MLP neurons of a small language model. Each row is named by its layer, matrix (gate and up: input weights; down: output weights) and neuron, and shows model dimensions 0-127. Each number is 50 + 12 x the weight over its row's rms, rounded and kept within 0 to 99. A neuron's up and down rows have the sign that makes its largest values positive.
After each neuron's rows is what it responds to, as a language model described it from the Wikipedia text at the highest values.

L5.gate130:59 57 62 60 50 46 43 63 42 70 57 49 61 54 38 33 47 43 47 48 28 32 25 48 60 65 64 47 50 26 23 46 40 55 32 54 72 36 52 28 51 56 47 52 31 63 38 33 69 42 62 66 55 41 65 76 47 71 47 57 54 56 45 51 26 29 62 48 64 57 39 49 54 22 39 52 62 51 42 46 41 46 45 57 58 44 60 69 36 54 64 55 44 21 73 55 49 49 38 40 46 61 54 53 45 52 64 36 32 43 35 40 47 47 28 42 33 51 44 47 48 49 87 58 40 42 54 51
L5.up130:49 62 64 48 47 47 53 58 39 49 58 61 56 45 41 43 54 64 79 57 59 64 57 58 58 41 58 75 24 46 31 34 65 63 22 42 70 65 51 51 62 16 60 31 66 61 52 42 47 52 38 42 64 56 46 51 23 49 58 49 38 27 65 57 65 69 41 55 47 56 50 49 33 51 49 52 72 60 54 67 70 42 62 46 54 39 50 38 40 46 56 70 46 34 59 46 56 55 47 55 40 52 70 41 46 75 62 58 42 71 44 54 57 36 40 49 48 50 51 32 59 53 41 31 72 39 40 61
L5.down130:54 60 56 73 58 48 56 46 63 74 47 48 36 26 77 45 48 55 74 58 36 70 29 55 58 68 40 56 45 50 69 51 29 62 53 56 59 49 43 52 52 29 54 64 61 54 65 55 75 24 56 31 52 47 50 52 52 42 44 83 57 59 55 49 18 47 41 74 37 48 56 45 52 58 64 49 62 52 40 72 50 69 49 71 54 36 64 34 35 64 38 55 26 41 58 33 52 66 56 54 33 60 21 40 63 44 57 29 34 48 58 42 51 50 55 49 45 64 44 49 25 44 58 29 66 51 73 60
Responds to: Colons that split a work's title from its subtitle (Female Force: Madonna, True Summit: What…), plus colons in citations, times and labels.

L7.gate346:83 57 68 40 51 50 49 51 50 50 58 40 46 54 43 52 58 62 58 42 49 55 65 52 30 30 68 43 47 31 54 40 43 52 57 60 60 59 36 33 41 67 33 56 56 15 34 46 55 40 31 52 51 58 73 39 47 69 54 60 48 51 54 48 47 44 41 51 51 50 52 25 53 51 36 51 53 59 29 49 35 67 72 39 64 30 40 57 45 54 60 43 56 53 40 45 47 18 59 48 71 48 37 39 56 38 53 52 25 67 43 61 48 57 39 52 33 58 37 70 31 53 56 52 39 55 54 50
L7.up346:46 82 69 44 38 57 47 42 28 51 64 49 53 47 33 60 65 27 58 43 43 66 49 39 30 56 48 49 65 43 53 53 55 45 33 61 45 60 55 33 46 64 50 47 69 47 46 62 39 45 81 35 45 27 54 61 72 61 60 56 60 57 41 65 41 64 52 48 49 21 52 44 47 43 32 56 60 29 17 52 51 64 54 53 75 39 64 54 73 60 41 32 45 18 50 36 38 79 41 56 49 45 41 49 53 61 54 60 40 58 74 48 51 58 42 49 40 55 32 56 49 44 42 33 48 59 52 55
L7.down346:78 38 43 55 35 57 45 37 57 37 69 62 42 62 47 42 31 46 42 62 62 56 65 45 41 43 47 45 60 32 70 48 33 28 47 69 78 44 53 40 29 46 33 55 62 61 55 52 42 48 62 41 51 58 74 34 48 41 42 52 59 51 46 51 58 52 38 50 45 43 79 28 50 49 48 53 50 77 57 46 41 48 34 48 50 55 47 46 46 48 65 39 61 40 39 37 39 68 48 34 69 53 55 43 68 51 44 55 27 51 64 47 76 35 54 36 26 50 52 69 48 50 52 54 50 42 45 52
Responds to: Mainly commas right after a place or proper name, as in Athens, Ohio or Bristol,; also mid-word pieces inside common words such as v-ill-age, K-en-yan, Amer-ic-a.

L3.gate642:39 68 37 45 32 60 45 75 51 57 61 45 43 45 49 43 55 59 36 63 46 45 55 47 69 53 43 53 36 48 45 54 21 49 42 50 62 63 43 51 35 69 66 64 29 52 54 65 38 43 49 36 43 37 47 47 56 45 42 34 50 43 39 53 62 63 56 36 54 28 46 49 41 42 31 41 61 57 18 60 44 27 60 49 59 52 66 48 52 45 25 28 40 56 61 47 44 57 42 36 61 26 47 33 50 52 37 72 37 47 49 32 70 40 36 54 49 60 45 63 42 69 37 49 54 69 60 46
L3.up642:36 61 65 32 51 50 79 54 55 39 34 42 67 53 48 55 52 53 60 58 63 46 63 29 68 50 57 73 57 33 58 54 45 47 54 39 51 48 56 53 49 46 40 53 49 50 50 59 36 59 71 51 44 44 32 61 37 43 40 31 61 49 26 69 46 46 49 79 27 36 41 31 41 50 46 55 64 57 68 39 46 48 38 55 46 62 58 56 70 57 35 61 55 36 59 35 44 44 26 25 53 46 42 43 44 48 52 53 35 62 35 65 69 24 28 54 43 82 51 39 43 37 58 36 56 69 46 62
L3.down642:58 57 44 68 51 66 48 53 49 72 33 37 64 38 45 63 51 51 39 55 60 59 31 47 62 61 52 61 43 67 47 42 55 52 38 41 60 61 44 52 58 63 54 66 58 41 42 61 50 44 54 44 63 32 48 46 41 69 42 50 59 61 57 33 40 70 50 71 29 51 73 14 65 38 39 48 46 45 33 36 47 46 51 81 81 59 39 55 46 45 57 69 53 60 41 48 53 48 59 59 55 57 27 66 50 48 62 59 46 22 47 64 65 59 34 41 48 50 59 38 63 43 58 47 50 46 35 48
Responds to: Commas and colons inside parentheses before a translation, romanization or name, like 宝珠, Hōju and English: Hilda; also scattered mid-name word pieces (Ordóñ-e-z, P-ark-er).

L3.gate647:58 57 62 38 59 60 47 64 30 56 33 50 43 57 54 67 81 41 58 24 65 55 61 44 33 53 38 54 63 56 64 50 49 45 39 72 54 48 33 53 54 64 60 41 46 44 60 45 60 61 34 33 64 56 55 63 60 45 41 43 55 59 81 55 49 43 45 35 25 42 52 56 39 41 29 68 71 47 44 36 48 51 65 41 59 46 46 55 53 76 49 44 49 43 48 49 69 67 43 57 65 57 60 23 50 55 35 44 46 50 50 68 51 35 50 56 70 62 58 47 43 70 36 27 78 61 50 62
L3.up647:47 67 45 40 66 28 39 68 40 36 70 51 32 48 42 69 53 23 63 25 64 59 37 42 59 42 44 35 51 36 44 57 68 54 59 83 44 50 61 60 20 78 47 50 41 35 62 50 64 72 32 49 68 55 38 47 48 52 36 29 49 40 68 50 51 38 58 44 38 40 48 48 29 59 47 68 57 53 45 45 41 42 76 36 43 31 58 55 55 73 61 48 54 48 33 44 61 66 45 59 55 46 58 32 61 53 51 67 68 63 59 64 22 37 52 62 61 72 34 33 54 61 45 43 48 45 72 38
L3.down647:82 56 73 63 59 31 52 38 68 62 57 39 58 46 47 45 61 38 39 66 63 56 57 55 66 28 63 52 61 56 51 45 49 72 54 63 48 64 77 50 23 46 57 46 47 51 41 37 58 56 28 85 62 56 41 64 63 52 66 72 46 42 50 35 53 48 43 48 38 41 65 47 41 62 51 46 33 77 69 75 45 43 56 59 49 56 48 36 45 57 49 48 60 56 64 13 52 51 49 48 56 42 45 46 61 30 60 58 49 70 50 60 46 68 32 46 67 34 49 51 57 68 53 53 37 61 67 51
Responds to: Final piece of a noun split after a short prefix, mostly music terms (ch-art, s-ong, sh-ow, w-ord), plus closing punctuation in table cells.

L7.gate547:48 44 42 43 73 43 42 64 36 33 60 39 59 31 56 46 62 55 44 67 52 34 35 54 43 40 55 65 47 55 49 32 57 66 41 51 33 55 68 56 52 44 57 57 34 36 45 52 59 56 42 57 67 54 42 48 71 61 47 57 48 34 54 48 58 38 52 38 41 51 70 45 46 50 30 60 69 58 50 51 31 45 42 36 70 61 56 76 58 44 49 41 58 54 59 42 60 52 56 75 50 63 55 52 36 70 37 59 54 53 77 53 66 62 58 42 45 46 56 47 32 63 42 36 32 57 56 43
L7.up547:62 45 60 42 39 30 59 49 53 62 42 58 65 66 48 60 35 40 46 48 51 43 51 26 60 60 48 81 73 27 42 64 52 44 41 53 61 47 45 53 44 88 48 68 53 51 37 43 57 41 26 72 68 32 54 46 45 57 50 39 63 72 60 59 36 41 61 57 70 57 76 43 65 66 63 57 73 48 63 59 27 56 29 63 62 68 56 38 78 56 51 68 68 54 52 47 38 50 66 49 55 47 41 34 43 50 62 41 55 66 36 62 47 47 52 50 59 49 47 42 44 57 30 40 61 60 50 23
L7.down547:47 59 25 37 28 31 42 54 62 59 46 33 52 46 56 44 56 47 85 62 52 53 44 49 45 36 63 64 53 45 41 20 53 49 53 64 73 71 70 63 58 67 36 55 63 47 36 55 40 55 58 75 60 42 62 53 75 53 58 59 71 52 54 47 52 48 42 19 43 51 25 32 58 52 55 64 49 52 58 24 61 29 45 41 62 47 39 69 47 41 38 49 46 56 65 27 56 69 38 58 40 54 47 36 59 47 60 63 47 72 56 68 56 48 50 50 62 84 40 48 31 51 43 53 53 51 47 53
Responds to: Commas right after a number, chiefly in US-style dates like May 17, 2013, also thousands separators (1,100) and score lists.

L5.gate520:47 48 53 31 45 38 58 67 41 42 59 52 55 43 50 44 77 17 32 48 45 46 43 41 40 55 41 58 81 40 38 47 40 40 62 70 53 48 65 46 69 77 38 38 52 50 66 52 52 69 58 52 55 62 58 45 35 38 37 62 53 15 55 43 57 40 47 55 58 31 46 55 47 62 43 30 59 36 55 48 47 36 75 64 57 69 49 78 51 37 39 52 61 70 75 29 56 33 42 35 50 43 38 48 43 44 51 46 47 56 56 41 40 54 49 47 51 38 37 44 61 39 56 63 52 50 60 57
L5.up520:51 46 55 32 42 36 52 61 45 49 43 48 62 61 38 38 80 34 52 62 59 52 56 24 22 37 47 67 55 60 27 46 34 57 39 62 34 55 66 44 62 67 37 51 70 58 79 53 59 56 49 42 56 56 37 55 40 65 50 54 36 53 55 62 53 51 46 64 65 49 62 45 45 69 45 46 53 66 55 43 59 40 54 62 74 33 38 49 43 54 63 62 52 46 81 50 52 41 33 54 39 55 56 73 38 51 44 51 41 27 69 60 51 52 41 53 44 51 62 39 59 52 35 45 41 48 66 35
L5.down520:51 50 69 45 58 47 56 43 72 48 39 57 79 41 36 56 49 49 68 67 83 48 49 60 35 36 39 68 74 39 31 54 54 58 44 40 55 47 49 75 30 50 56 77 58 43 47 54 52 76 42 56 52 46 63 57 51 69 47 50 61 30 62 30 50 41 46 60 29 48 65 38 54 48 73 44 70 61 57 40 53 46 40 48 63 27 50 41 64 42 51 51 53 57 52 52 54 84 57 59 56 59 70 47 60 56 67 54 53 66 67 58 36 33 44 24 50 46 44 64 59 49 47 52 47 46 53 49
Responds to: The comma after the day number in dates (November 5, 2021), often in tables, and word-interior pieces like c-ap-ital, agre-em-ents.